From a checkpoint of a small transformer trained on Wikipedia.
Size: 13 layers, vocabulary 8192, 7.28M parameters.
MLP neurons of a small language model. Each row is named by its layer, matrix (gate and up: input weights; down: output weights) and neuron, and shows model dimensions 48-111. Each number is 200 + 30 x the weight over its row's rms, rounded and kept within 0 to 999. A neuron's up and down rows have the sign that makes its largest values positive.
After each neuron's rows, "fires on" lists the tokens most often at its 100 highest values on Wikipedia text that the model never trained on. A number after a token or word is its count.

L3.gate2,164,207,250,217,149,233,178,224,240,162,216,246,157,172,195,236,245,211,225,138,176,187,251,214,214,210,132,166,227,194,229,201,198,103,188,187,226,169,226,207,138,222,186,192,181,228,178,246,212,171,249,178,212,220,211,192,179,235,225,187,210,186,232,206
L3.up2,177,211,203,210,163,195,155,262,205,177,226,205,243,225,221,206,185,185,164,179,219,183,187,252,211,146,185,165,228,266,162,162,171,168,175,235,205,165,199,227,170,236,211,210,215,230,192,229,234,185,174,192,219,191,174,195,154,186,209,234,172,173,239,183
L3.down2,217,237,186,176,160,112,213,174,239,190,218,216,205,208,229,189,220,269,237,242,176,201,226,216,250,224,226,203,161,157,219,276,233,172,215,204,199,252,125,187,185,127,246,159,199,195,166,199,239,212,181,190,203,253,204,191,230,193,213,163,118,182,190,174
fires on: " including" 23, "em" 13, "g" 12, " as" 8, "ed" 7, "o" 6

L7.gate47,193,192,232,237,202,202,198,203,227,204,157,144,180,199,164,289,197,250,221,174,182,150,225,214,199,180,176,179,231,220,192,150,183,186,182,256,208,185,196,217,181,180,238,222,190,225,271,199,203,198,210,140,183,183,195,184,203,194,207,200,181,203,176,249
L7.up47,196,200,213,201,222,211,217,201,195,163,171,175,154,182,160,221,216,199,207,170,204,193,236,227,169,160,195,175,196,248,175,201,161,216,162,149,240,160,208,232,178,151,165,179,204,183,237,235,175,231,193,259,195,200,171,198,156,188,163,209,221,203,146,132
L7.down47,197,165,231,244,203,162,179,240,250,229,181,224,194,221,163,142,168,252,147,150,229,144,214,238,156,206,230,217,226,244,225,172,256,189,218,213,180,244,174,263,217,170,190,201,232,180,184,225,206,172,147,140,197,215,184,226,245,162,207,225,174,192,185,254
fires on: " of" 36, "," 20, " was" 18, "ata" 5

L2.gate27,219,199,225,189,252,212,187,148,215,200,226,185,215,169,186,193,160,283,243,164,255,254,266,205,195,242,233,193,218,180,206,197,222,223,199,267,185,220,179,182,213,178,169,218,82,213,210,195,203,244,205,208,193,169,182,181,177,222,243,203,185,185,176,195
L2.up27,158,208,206,187,143,219,170,245,215,201,200,179,247,192,268,211,230,147,156,157,249,191,213,199,217,176,205,212,258,213,181,164,222,226,167,238,261,126,241,193,151,132,180,232,249,219,239,152,187,193,211,166,221,203,244,153,184,233,215,211,214,196,217,159
L2.down27,177,184,183,174,225,213,213,176,234,189,179,139,227,175,297,173,215,179,204,124,140,227,222,189,193,255,211,217,210,191,179,193,190,210,219,173,183,243,197,143,207,148,210,245,264,197,223,178,218,205,209,171,169,220,187,207,184,226,149,205,158,172,232,204
fires on: "-" 44, "\n" 28, "\n\n" 13, " Moh" 6, "|" 5

L8.gate519,161,245,225,202,259,227,200,157,202,234,202,191,230,261,250,226,192,213,180,207,198,203,138,178,208,216,210,178,174,177,189,214,191,180,259,206,236,219,204,226,178,165,156,226,217,216,199,166,230,160,141,204,211,220,197,150,173,153,247,208,192,207,195,224
L8.up519,209,186,204,230,225,207,172,148,179,218,202,222,209,245,209,222,205,148,151,239,192,225,218,204,230,211,182,161,174,174,206,266,174,230,235,220,188,198,234,234,166,178,165,176,189,198,182,178,207,187,226,213,201,244,152,224,219,146,224,215,209,117,166,185
L8.down519,212,187,198,167,211,201,231,200,222,217,189,167,171,204,258,205,254,239,158,229,201,223,170,212,171,230,219,217,181,151,224,233,197,214,177,176,195,192,174,226,228,199,219,218,165,192,268,235,278,193,150,168,238,245,165,192,172,169,122,210,204,237,230,221
fires on: " of" 30, ":" 11, "|" 10, " G" 6, " was" 5, "." 4

L8.gate107,188,205,209,200,212,212,241,106,145,174,253,183,170,174,235,209,173,171,218,167,220,193,166,165,186,206,170,200,177,210,167,244,204,180,109,234,226,245,210,192,197,216,191,198,142,208,145,188,180,215,140,193,224,186,189,193,190,223,212,229,174,241,199,163
L8.up107,196,180,239,190,200,220,227,160,251,212,206,219,231,201,199,236,190,211,190,151,203,170,225,218,199,238,163,203,202,168,155,195,189,198,235,220,141,208,242,169,186,137,181,200,249,202,222,162,201,252,185,218,215,177,189,227,210,182,210,173,202,187,174,225
L8.down107,189,183,219,152,214,149,211,194,135,222,177,199,219,169,177,199,172,157,216,175,205,197,160,183,168,172,250,202,128,230,174,232,163,180,206,172,230,179,196,193,167,192,177,196,216,182,154,152,254,181,213,177,216,231,233,173,193,226,191,246,177,260,168,215
fires on: ")" 35, "s" 12, "\n" 7, " –" 6, "zi" 4

L2.gate613,228,190,151,239,201,235,212,212,168,179,230,244,186,196,194,221,173,218,181,202,180,160,156,246,224,213,189,171,131,222,192,228,192,206,187,209,151,171,140,260,148,196,194,227,190,199,222,250,202,210,212,221,206,200,193,219,205,140,218,168,211,187,158,199
L2.up613,218,227,158,226,221,190,204,195,184,170,232,203,184,240,172,209,224,183,160,213,161,167,137,220,176,247,181,221,166,205,253,229,171,140,180,195,139,193,177,196,185,226,237,172,175,182,209,218,204,244,220,216,222,227,221,227,146,174,164,222,224,200,184,237
L2.down613,161,203,209,192,198,212,177,151,195,152,181,154,233,198,215,173,178,172,261,173,203,234,255,149,168,182,188,169,256,184,139,216,229,218,170,167,242,200,181,164,206,203,201,207,150,237,206,198,201,218,188,245,231,277,231,148,191,174,219,219,245,213,234,173
fires on: " season" 12, "back" 11, " back" 9, " 6" 8, ";" 7, " then" 7

L10.gate136,164,199,201,192,238,145,113,194,187,182,218,207,175,183,185,236,163,259,193,226,198,232,181,180,192,223,153,190,190,136,209,226,219,208,188,207,190,211,184,221,253,187,214,197,201,170,224,238,259,191,224,196,225,203,226,210,214,185,163,162,219,184,211,190
L10.up136,216,258,190,249,193,201,195,182,211,202,236,168,248,253,220,210,127,213,215,167,181,188,223,177,158,190,194,147,199,217,199,159,218,194,225,150,187,236,158,224,217,229,230,168,191,143,207,154,170,221,189,201,211,179,207,171,197,223,172,184,247,256,202,163
L10.down136,167,166,173,231,182,202,210,213,184,240,246,175,208,202,174,175,218,265,221,214,227,261,139,266,179,172,223,190,200,186,183,213,172,198,170,192,187,266,232,209,196,229,174,244,155,177,234,230,245,221,169,181,251,177,159,195,163,233,207,197,235,230,191,187
fires on: "-" 20, " a" 13, " par" 11, " an" 7, " Fellow" 4, " (" 4

L10.gate282,201,201,209,248,211,196,195,223,167,190,208,229,207,216,172,230,174,183,221,156,111,200,219,269,201,233,177,213,127,192,147,240,170,216,178,190,223,188,171,208,240,171,258,183,207,192,215,244,188,157,215,211,233,232,144,195,209,213,246,195,206,209,206,159
L10.up282,149,189,260,224,195,205,165,207,180,185,154,208,249,231,229,225,161,214,193,238,153,167,175,215,195,258,265,212,211,256,212,147,208,201,192,265,225,287,173,205,203,188,158,184,198,216,157,174,221,209,236,214,270,192,242,232,175,245,144,252,180,181,177,185
L10.down282,212,227,161,185,201,186,228,180,220,187,196,173,170,175,215,153,220,224,131,223,270,169,196,124,205,185,187,136,217,183,186,241,214,175,201,163,184,225,263,211,196,226,196,284,177,225,168,184,200,203,193,197,131,148,211,200,222,203,185,189,206,211,214,237
fires on: "," 29, "'" 18, " (" 8, " also" 4, " is" 4

L7.gate283,241,206,218,226,188,197,198,174,141,226,204,196,247,242,229,217,204,166,116,226,188,199,167,226,212,174,140,200,202,193,192,253,171,203,193,181,201,180,154,221,154,187,196,182,159,220,264,215,211,254,252,132,200,182,193,204,212,143,204,222,201,198,182,185
L7.up283,210,241,182,225,213,185,165,241,182,206,197,136,205,236,267,213,183,223,151,174,143,227,180,191,161,215,189,232,215,190,194,226,172,183,208,212,218,240,203,225,186,191,225,251,198,198,231,160,196,193,204,223,235,228,214,192,221,162,172,222,201,191,193,174
L7.down283,182,176,223,247,172,197,267,199,230,204,172,210,179,198,251,174,220,201,230,188,262,151,195,174,233,173,235,173,186,159,192,139,196,245,184,197,245,213,143,215,236,241,178,212,224,182,191,238,200,206,196,196,211,248,209,200,174,204,164,230,157,187,171,196
fires on: " with" 49, " \"" 12, " |" 5, " which" 5, " be" 4, " a" 4

L8.gate13,229,212,169,213,214,205,213,212,170,220,183,206,215,206,214,198,132,176,187,212,191,149,260,201,195,159,220,185,196,155,146,256,255,133,204,210,166,211,213,228,214,268,213,169,212,198,218,220,225,181,208,218,252,186,222,256,184,218,175,200,247,213,205,177
L8.up13,143,221,163,211,167,193,171,197,235,144,176,157,198,253,184,190,182,233,194,247,214,120,168,205,194,199,225,196,168,254,146,194,210,219,155,224,182,258,200,210,200,213,198,161,217,206,199,185,213,142,195,175,244,173,237,218,169,238,237,178,164,177,202,255
L8.down13,201,201,169,196,183,211,191,197,139,172,165,205,230,201,246,189,230,200,182,219,225,215,185,216,169,241,235,219,220,271,251,162,229,248,203,217,178,212,230,254,227,172,195,128,198,207,191,161,182,188,152,236,217,229,211,175,185,216,160,186,120,167,167,224
fires on: " of" 18, "," 16, " the" 12, " |" 10, " (" 10, "|" 5

L8.gate119,214,190,233,200,207,242,147,239,220,234,191,241,227,254,188,195,158,229,196,199,208,174,201,215,199,152,185,216,192,245,176,206,165,236,168,218,219,166,233,167,177,172,192,241,185,199,253,187,202,218,174,154,186,171,205,146,162,139,187,230,183,174,239,198
L8.up119,205,194,225,188,228,152,183,262,233,177,239,162,178,198,249,184,153,202,195,185,254,196,212,223,191,174,163,168,242,213,223,202,170,213,182,174,181,199,222,237,138,222,152,205,164,235,220,212,188,244,183,161,210,228,173,183,197,187,207,207,160,144,231,136
L8.down119,174,211,225,213,231,175,200,129,237,163,187,166,159,193,168,215,151,208,232,210,206,141,190,212,231,225,153,188,238,203,164,189,160,144,207,172,173,141,211,230,208,196,163,257,202,185,158,190,213,178,208,174,189,184,214,177,205,275,151,196,164,209,212,192
fires on: " was" 36, " is" 33, " a" 9

L8.gate201,224,260,217,185,222,191,234,224,236,238,164,202,204,133,204,128,128,239,178,194,159,186,212,227,203,162,201,228,213,245,224,255,196,206,236,222,205,182,231,209,174,229,225,179,175,190,172,168,188,159,187,147,233,181,199,232,202,234,169,205,207,203,233,192
L8.up201,241,206,183,208,159,271,231,210,212,269,159,210,183,165,205,142,161,226,174,137,165,190,185,249,168,206,215,150,237,232,214,175,174,205,178,232,191,138,278,145,152,232,186,191,194,152,229,192,219,162,148,186,190,167,230,206,148,188,207,196,241,225,175,204
L8.down201,226,186,243,210,169,274,193,185,185,193,195,181,257,184,190,221,192,153,177,181,234,171,171,134,217,244,195,196,206,235,222,245,217,185,226,201,185,210,208,174,212,186,208,169,140,313,185,209,190,229,219,213,175,163,203,209,182,176,240,201,243,195,210,214
fires on: " of" 73, " by" 13, "-" 6

L9.gate589,163,187,218,223,171,137,184,211,170,213,191,242,183,168,233,239,201,166,198,178,162,225,207,188,188,189,179,189,220,189,202,198,180,208,184,192,126,180,190,195,204,238,223,225,190,225,190,185,169,171,220,198,211,205,181,195,182,179,196,172,145,189,238,230
L9.up589,157,214,139,144,147,228,143,181,147,232,176,169,222,210,213,200,193,192,190,202,188,173,238,189,192,243,203,160,153,200,197,209,233,186,194,217,164,166,214,142,245,157,177,198,208,240,205,213,175,220,216,215,240,224,138,181,189,219,148,176,202,208,187,215
L9.down589,148,190,194,243,219,176,214,206,215,178,194,242,199,215,163,200,218,95,157,201,205,234,165,196,196,189,172,160,244,179,184,176,185,175,124,180,178,226,138,217,236,233,237,221,204,219,147,223,215,198,212,202,193,185,209,214,184,164,237,218,185,220,227,159
fires on: "=" 100

L8.gate484,192,175,121,244,145,186,223,192,252,200,206,165,206,205,209,184,201,203,244,209,187,194,255,202,192,187,235,146,159,186,239,189,201,212,241,248,198,232,189,256,170,237,212,151,215,201,167,213,138,149,217,247,176,237,197,194,207,195,189,195,217,170,230,215
L8.up484,188,172,159,202,241,167,174,191,181,151,219,219,209,232,243,160,206,231,172,248,195,179,184,146,138,184,176,205,123,204,230,208,198,140,243,211,189,215,174,225,192,187,202,240,154,197,200,203,159,239,199,232,240,193,173,217,197,226,184,166,195,208,243,187
L8.down484,216,169,183,152,193,218,175,241,168,210,202,255,183,177,212,249,258,132,213,236,261,200,198,133,230,214,209,220,231,169,219,187,150,166,183,165,205,221,187,146,207,163,149,225,194,191,243,192,270,225,228,228,258,200,264,205,205,232,230,197,150,255,182,241
fires on: "=" 62, " to" 5

L7.gate327,167,237,230,196,169,247,210,173,189,158,199,245,151,192,154,190,168,245,226,196,211,246,175,193,204,207,170,183,160,191,230,195,163,220,226,212,207,230,163,225,203,213,235,162,207,189,141,177,170,169,190,197,181,199,259,135,238,213,230,182,202,178,184,176
L7.up327,155,216,224,211,120,191,189,177,165,261,187,187,237,218,186,234,203,263,228,205,221,206,205,266,197,235,180,195,279,161,199,228,139,132,205,240,209,256,204,198,229,176,194,203,182,174,144,224,231,179,220,215,201,206,225,197,216,185,204,224,161,182,213,170
L7.down327,215,253,139,191,175,182,192,231,161,190,202,204,137,211,224,261,179,222,176,216,229,174,253,161,158,170,186,191,245,286,186,162,177,212,137,197,223,246,188,240,202,207,193,178,196,162,198,180,194,228,181,255,186,208,216,231,162,184,158,221,143,207,231,202
fires on: " /" 27, "'" 12, " (" 8, " |" 7, "a" 6, "ha" 5

L8.gate494,162,150,204,219,194,200,209,207,171,166,219,214,146,244,150,220,201,258,189,135,181,219,210,236,215,153,244,223,159,191,232,158,171,267,189,212,224,199,154,232,189,201,229,192,181,263,214,187,193,182,170,237,160,231,129,197,201,155,168,220,179,210,160,161
L8.up494,148,168,219,172,200,187,260,234,214,158,173,167,144,202,237,209,183,235,192,188,216,186,224,207,170,171,162,189,207,165,215,153,236,162,182,175,159,179,178,235,160,162,199,157,176,219,181,203,202,210,194,234,226,165,190,164,174,218,201,176,191,169,203,192
L8.down494,193,231,167,201,234,199,159,190,207,240,190,209,266,241,225,188,206,189,227,164,223,187,251,182,196,178,235,151,232,224,221,239,223,209,135,181,192,236,196,191,216,193,225,162,221,196,196,245,174,144,219,190,212,181,172,205,218,231,238,197,212,185,225,268
fires on: "," 73, "'" 9, " =" 6

L9.gate579,243,161,173,200,235,203,253,187,195,140,190,215,207,192,215,214,144,193,220,164,232,234,175,181,224,180,163,158,216,173,187,183,215,200,212,207,155,254,185,153,225,166,192,215,220,227,240,182,183,235,222,234,230,225,171,191,189,282,201,228,164,176,210,196
L9.up579,211,206,209,128,128,239,218,179,183,232,202,200,248,173,203,226,185,165,190,167,189,177,254,208,188,198,191,180,233,189,164,187,157,193,178,199,183,190,175,181,184,92,189,196,171,188,176,213,164,182,259,177,169,185,204,233,206,250,232,192,225,152,153,190
L9.down579,252,159,146,127,196,199,246,241,199,221,245,212,232,216,210,155,183,209,237,135,214,218,271,191,180,233,158,224,190,241,139,207,251,202,137,224,210,171,191,213,185,157,198,227,178,157,160,193,265,211,163,188,211,191,200,254,209,200,216,182,206,202,187,189
fires on: "\n" 72, "|" 9, "ir" 4

L3.gate282,199,226,219,195,204,214,225,215,258,227,197,198,200,205,189,166,242,192,173,161,176,233,242,239,186,237,200,260,215,155,217,260,131,216,202,183,226,185,145,216,208,195,217,201,182,174,151,219,225,191,229,195,205,190,272,168,200,178,183,143,237,197,267,220
L3.up282,203,202,155,171,223,206,216,274,243,186,132,181,211,182,181,190,228,195,171,165,179,153,260,188,226,209,233,208,210,182,241,187,148,197,194,230,254,167,140,185,246,205,232,214,235,236,208,211,197,235,208,182,180,194,230,168,176,170,224,144,204,223,251,221
L3.down282,140,229,206,172,167,149,211,207,193,239,262,181,162,178,228,157,115,175,188,192,155,193,221,163,197,206,207,209,210,205,203,140,224,165,182,214,217,158,213,171,197,241,191,206,197,211,190,195,145,187,210,219,190,259,187,211,206,190,182,234,165,204,143,159
fires on: "." 47, "\"" 13, " sym" 4

L9.gate10,171,178,184,193,139,215,179,235,164,167,163,206,169,243,199,203,258,168,192,212,210,235,154,218,203,156,204,187,205,221,190,229,167,200,239,216,182,185,161,178,238,165,258,221,200,163,266,257,220,208,169,162,164,203,162,220,179,233,199,149,176,176,151,252
L9.up10,198,185,180,207,188,202,178,189,195,184,139,180,238,268,179,248,168,179,178,220,221,188,194,173,217,238,241,219,236,164,222,170,201,216,155,204,216,178,196,196,183,156,187,210,173,181,199,228,226,191,192,217,240,174,191,220,173,229,180,223,194,174,223,227
L9.down10,154,146,260,180,165,197,187,204,199,208,275,147,183,190,240,215,186,262,193,231,175,179,195,282,171,264,191,209,254,168,182,224,179,181,214,225,207,184,223,197,210,148,146,215,215,209,230,188,191,224,214,177,183,196,214,204,205,223,212,136,212,232,179,195
fires on: "." 45, " is" 10, "," 9, "s" 5, " that" 4, " but" 4

L3.gate155,231,219,202,181,177,243,234,184,254,166,163,194,216,208,213,207,248,259,178,223,161,142,188,202,222,199,204,185,229,141,213,206,142,205,190,250,226,241,197,243,213,194,179,170,238,197,242,205,220,285,199,157,205,252,231,240,264,175,170,208,205,228,216,178
L3.up155,174,196,238,110,213,208,173,180,221,170,223,210,218,196,232,212,200,273,223,219,170,222,213,193,178,219,204,181,221,245,195,205,256,149,170,275,221,220,191,233,214,176,198,187,249,230,243,162,196,176,221,218,190,226,219,240,224,189,166,184,174,220,209,201
L3.down155,191,172,182,225,169,187,169,199,164,174,184,186,211,194,196,212,189,104,200,158,258,218,245,209,223,191,218,184,218,198,226,205,197,188,213,137,194,225,186,175,209,234,222,239,170,204,172,226,164,195,157,197,229,156,166,165,165,208,248,174,238,151,200,208
fires on: "=" 29, "ys" 5, "ight" 5, "us" 5, "ers" 5, "ram" 4

L3.gate528,213,182,190,272,223,248,235,213,240,251,210,199,191,199,165,197,171,245,205,181,195,176,186,200,243,209,173,150,203,161,200,191,195,249,211,187,245,233,172,160,167,162,186,265,234,188,223,217,209,181,184,200,262,215,197,200,157,198,229,211,183,210,209,127
L3.up528,238,228,234,215,260,200,204,209,207,203,247,174,212,224,177,210,199,198,209,230,193,203,190,144,197,278,187,147,158,177,223,180,200,229,226,220,196,228,231,181,216,189,213,240,191,255,171,224,207,187,191,172,223,167,215,190,194,167,239,192,219,192,223,186
L3.down528,159,185,211,197,178,182,201,198,167,217,204,226,204,209,238,175,219,187,191,173,201,206,250,205,185,125,185,208,236,269,209,205,141,200,168,167,174,210,145,222,219,218,187,153,213,190,225,205,190,185,193,137,219,192,199,224,220,200,175,202,190,198,211,241
fires on: "ey" 12, "r" 12, "x" 12, "go" 10, "Y" 10, "wn" 7

L2.gate159,205,189,206,167,162,172,137,184,219,236,220,158,191,209,209,220,156,207,173,129,204,197,219,195,262,190,216,154,160,239,184,208,231,170,201,191,200,215,211,150,197,71,189,253,204,185,177,221,212,228,180,200,201,200,132,224,226,219,212,170,214,217,185,167
L2.up159,209,154,230,187,188,192,179,198,245,216,185,171,177,189,204,205,173,179,261,151,185,217,168,196,212,175,195,173,157,230,184,190,187,213,191,160,217,198,205,188,208,112,248,228,205,208,186,200,249,274,201,194,238,221,155,215,225,194,224,164,201,223,181,183
L2.down159,157,221,188,246,232,201,261,224,215,196,175,221,212,153,178,178,212,198,209,206,215,181,162,223,149,201,162,265,233,142,184,175,138,195,219,204,217,215,193,216,226,263,198,191,198,210,254,203,197,142,234,185,180,219,274,186,235,201,240,216,193,174,162,284
fires on: "uc" 21, "g" 12, "ries" 8, "ur" 5, "ating" 5, " assist" 5

L7.gate492,123,254,220,204,284,193,175,197,208,220,183,185,182,113,186,213,223,193,210,238,124,198,165,228,213,172,131,190,244,218,222,215,201,211,212,158,247,196,201,238,198,249,223,213,205,219,211,173,247,201,185,132,173,216,211,216,165,186,210,202,184,220,204,166
L7.up492,240,147,213,231,223,195,203,201,235,245,172,194,256,190,190,203,237,178,237,179,206,220,206,232,214,201,253,164,152,210,162,219,203,247,227,256,221,227,188,189,209,188,176,197,231,199,191,186,209,195,176,238,175,212,214,224,219,169,226,196,191,226,195,166
L7.down492,223,178,147,171,236,194,199,252,176,173,178,254,189,150,220,243,150,222,187,204,218,190,218,242,194,208,219,228,163,219,285,201,189,247,199,190,211,186,244,190,189,196,158,190,228,244,226,199,203,193,156,160,167,223,246,176,190,168,191,246,206,208,171,206
fires on: " (" 40, "ist" 8, "de" 5, " to" 5, "S" 5, " about" 4

L10.gate628,153,215,192,228,227,168,218,186,184,185,191,205,222,224,226,205,204,187,148,212,231,238,178,190,215,203,257,187,168,184,170,246,206,185,145,203,217,184,182,215,191,186,223,221,198,200,191,247,235,160,159,242,209,254,178,210,193,239,187,236,172,212,176,150
L10.up628,206,196,216,222,241,199,222,214,188,160,213,216,208,194,187,163,221,225,237,216,220,196,190,210,199,234,251,171,249,233,205,221,168,229,219,194,212,211,210,249,186,177,172,181,196,202,195,179,224,189,220,170,231,268,145,216,252,193,224,205,146,221,215,189
L10.down628,143,171,148,216,206,229,240,194,204,204,213,204,252,214,254,195,198,218,174,230,229,223,220,201,238,174,190,194,174,169,196,288,170,211,162,210,172,163,116,183,251,166,180,222,219,183,232,269,210,171,226,229,168,195,140,231,190,153,168,215,180,182,219,196
fires on: "|" 29, " of" 17, ":" 10, " than" 8, " were" 6, " approximately" 5

L8.gate313,162,206,200,233,168,179,178,142,197,205,200,182,209,246,171,176,210,231,194,165,137,250,229,137,201,167,204,231,208,167,266,203,229,210,166,234,188,229,196,273,104,189,245,202,187,245,224,221,194,215,198,262,210,236,191,202,180,174,186,191,168,185,167,157
L8.up313,198,192,236,210,185,213,229,172,169,186,226,180,183,235,178,189,246,208,178,207,136,243,226,190,188,200,185,217,188,209,203,169,212,242,197,210,179,238,183,240,168,177,237,200,242,215,124,234,169,196,243,164,199,220,219,230,165,125,216,210,181,166,191,187
L8.down313,205,202,214,165,162,237,212,246,234,152,208,220,235,203,176,251,228,195,246,215,210,214,149,218,198,218,218,198,228,191,161,213,145,174,220,209,222,154,179,174,197,195,222,194,153,145,159,188,216,192,223,237,203,199,239,190,200,206,180,212,204,164,211,196
fires on: " that" 34, " said" 14, " saying" 4, "," 4, ":" 4

L2.gate493,227,253,202,198,175,192,214,172,242,205,211,177,134,200,188,202,230,214,185,150,208,245,250,205,178,231,207,210,250,199,248,216,124,230,221,126,152,185,138,229,192,177,238,225,200,184,176,228,184,190,213,230,211,202,177,177,252,198,250,214,202,204,172,209
L2.up493,177,205,164,172,218,222,182,233,214,186,209,180,180,198,162,212,177,235,191,236,193,219,205,226,185,199,194,107,155,252,232,193,204,193,173,161,260,207,230,190,205,152,178,221,175,229,193,249,156,144,223,234,194,205,185,173,233,146,249,168,192,180,198,235
L2.down493,215,180,193,206,236,186,209,216,183,183,192,197,178,190,195,187,192,213,188,289,201,220,181,246,240,224,199,140,184,223,193,173,184,182,203,199,222,164,260,175,197,179,166,167,166,235,193,209,169,171,223,221,176,167,164,175,240,102,215,167,208,208,221,200
fires on: "." 58, " part" 18, " Conference" 6, " Division" 5

L7.gate2,199,190,171,177,241,231,229,217,207,177,183,162,221,182,227,201,214,171,219,237,213,225,181,171,235,194,170,201,226,210,210,227,84,191,150,179,210,214,127,262,165,211,220,216,183,163,182,204,152,176,236,232,197,205,219,201,233,166,205,209,195,142,179,188
L7.up2,226,168,208,166,226,222,158,171,170,175,182,214,205,197,164,220,175,189,158,212,159,177,205,184,167,186,182,138,131,232,181,177,264,144,191,194,185,166,158,185,217,162,206,210,209,204,251,201,167,251,184,240,189,163,179,239,194,169,204,156,185,229,220,192
L7.down2,188,288,193,200,221,231,212,222,179,184,148,180,227,247,250,201,224,219,224,231,215,218,184,189,218,237,193,206,209,213,188,180,152,210,250,187,217,201,191,221,207,217,239,157,196,213,141,191,169,239,205,155,191,181,199,148,191,206,239,257,163,196,198,212
fires on: "=" 100

L10.gate543,167,202,252,240,169,237,176,224,269,202,193,194,194,167,193,200,273,215,218,228,180,187,224,212,259,205,222,200,146,205,233,226,230,198,215,222,202,184,219,184,185,181,234,213,158,193,213,179,247,191,213,182,215,192,141,159,161,200,254,246,167,146,243,179
L10.up543,223,202,198,214,215,219,134,225,196,190,202,206,218,146,226,250,232,182,134,157,247,171,224,301,243,225,181,195,163,185,151,221,190,204,223,217,193,212,175,183,213,244,180,244,181,247,209,201,214,199,191,203,241,154,190,187,228,156,203,216,192,158,289,195
L10.down543,175,246,214,175,251,190,208,185,262,202,206,238,193,158,193,243,209,265,211,176,176,228,181,174,193,188,187,176,162,215,209,213,183,215,219,198,211,199,192,203,233,200,219,143,248,248,188,157,188,199,229,228,180,205,172,233,184,218,170,245,180,230,193,229
fires on: " is" 50, " are" 18, "-" 9, "ce" 5

L8.gate449,196,148,165,268,212,228,224,226,191,214,161,203,206,195,245,233,196,137,227,188,241,225,189,215,242,207,201,203,165,159,177,203,227,210,211,214,261,180,191,217,148,163,182,201,171,194,225,183,256,178,181,173,211,205,183,173,205,155,246,239,193,177,152,244
L8.up449,201,274,185,188,228,269,195,181,147,174,217,187,249,209,253,232,201,107,222,230,214,230,183,221,210,217,243,233,191,156,209,225,215,195,170,183,180,184,198,222,148,199,187,249,168,196,203,192,220,146,197,190,238,248,193,196,173,206,247,214,186,224,203,231
L8.down449,189,218,185,186,185,177,284,184,159,89,184,206,196,226,214,176,222,197,228,234,247,211,223,233,216,203,211,169,177,214,242,233,158,200,229,195,180,188,197,162,176,215,219,196,207,188,173,157,201,236,190,198,164,217,190,201,220,188,190,221,174,131,187,158
fires on: "|" 26, " to" 16, " |" 14, " at" 12, ":" 8

L7.gate201,258,262,164,160,163,204,227,225,171,215,212,210,195,204,154,223,168,294,231,270,195,210,228,205,198,162,150,220,198,223,193,216,201,196,252,247,193,206,200,165,164,207,203,142,212,207,205,178,191,184,209,211,231,195,197,221,215,196,201,154,182,162,185,232
L7.up201,184,204,221,241,199,256,216,207,123,193,182,190,179,237,228,140,180,222,207,169,162,212,182,223,229,177,160,180,233,187,245,207,220,222,182,223,148,125,207,173,175,166,251,218,195,179,152,258,212,194,196,250,219,197,204,179,211,252,201,153,206,209,146,188
L7.down201,218,190,191,179,241,219,249,179,206,227,222,252,214,161,176,201,181,214,194,209,257,210,228,224,148,186,193,218,168,203,182,195,230,184,209,222,198,207,218,226,169,250,157,207,226,204,285,166,227,166,175,180,182,243,195,217,171,168,223,215,215,188,207,229
fires on: " of" 43, " for" 10, " For" 8, ":" 5, " the" 4

L9.gate428,208,224,208,163,223,204,158,155,242,234,178,179,159,236,191,231,179,224,222,146,184,207,217,205,160,192,210,128,199,212,201,221,214,269,179,192,181,145,229,223,210,217,245,244,234,223,220,212,174,197,279,197,151,214,263,167,126,236,207,149,185,237,189,221
L9.up428,189,181,237,183,175,211,227,217,200,260,221,180,177,148,220,194,175,215,150,226,164,142,232,159,169,159,201,185,216,228,223,213,192,205,232,225,172,187,174,161,160,217,164,171,178,221,193,198,182,227,197,169,187,220,210,223,216,168,210,178,174,187,224,215
L9.down428,221,172,189,175,214,206,273,157,202,167,192,212,187,217,211,231,245,216,190,210,203,218,191,188,186,162,224,255,207,191,139,190,223,207,198,160,202,177,246,188,186,246,254,203,189,211,241,198,181,202,263,215,211,120,179,200,149,229,178,234,230,193,169,164
fires on: " the" 67, "-" 5, "ist" 4, " of" 4

L10.gate527,207,239,235,193,239,170,188,139,169,192,189,161,163,173,197,169,210,211,179,152,240,250,220,242,227,213,172,169,184,175,252,199,141,226,249,179,246,240,185,174,213,192,272,253,218,220,207,175,209,195,212,161,224,236,200,200,224,221,188,177,191,203,201,219
L10.up527,199,229,306,156,205,186,178,226,211,244,174,187,176,167,210,216,196,207,206,233,207,206,167,200,207,175,235,184,222,191,199,191,222,215,238,223,197,229,166,208,225,231,245,230,190,220,237,174,210,172,216,171,235,215,216,202,239,117,192,185,184,206,187,182
L10.down527,168,226,259,138,206,231,236,119,193,196,177,211,214,194,177,176,201,202,199,219,220,176,198,241,208,219,194,182,192,220,263,108,155,226,205,190,227,207,154,194,259,176,195,253,172,182,236,214,240,193,175,177,254,256,183,170,242,201,117,191,212,190,155,203
fires on: " |" 46, "-" 10, " largest" 4, " the" 4, " Country" 4, "," 4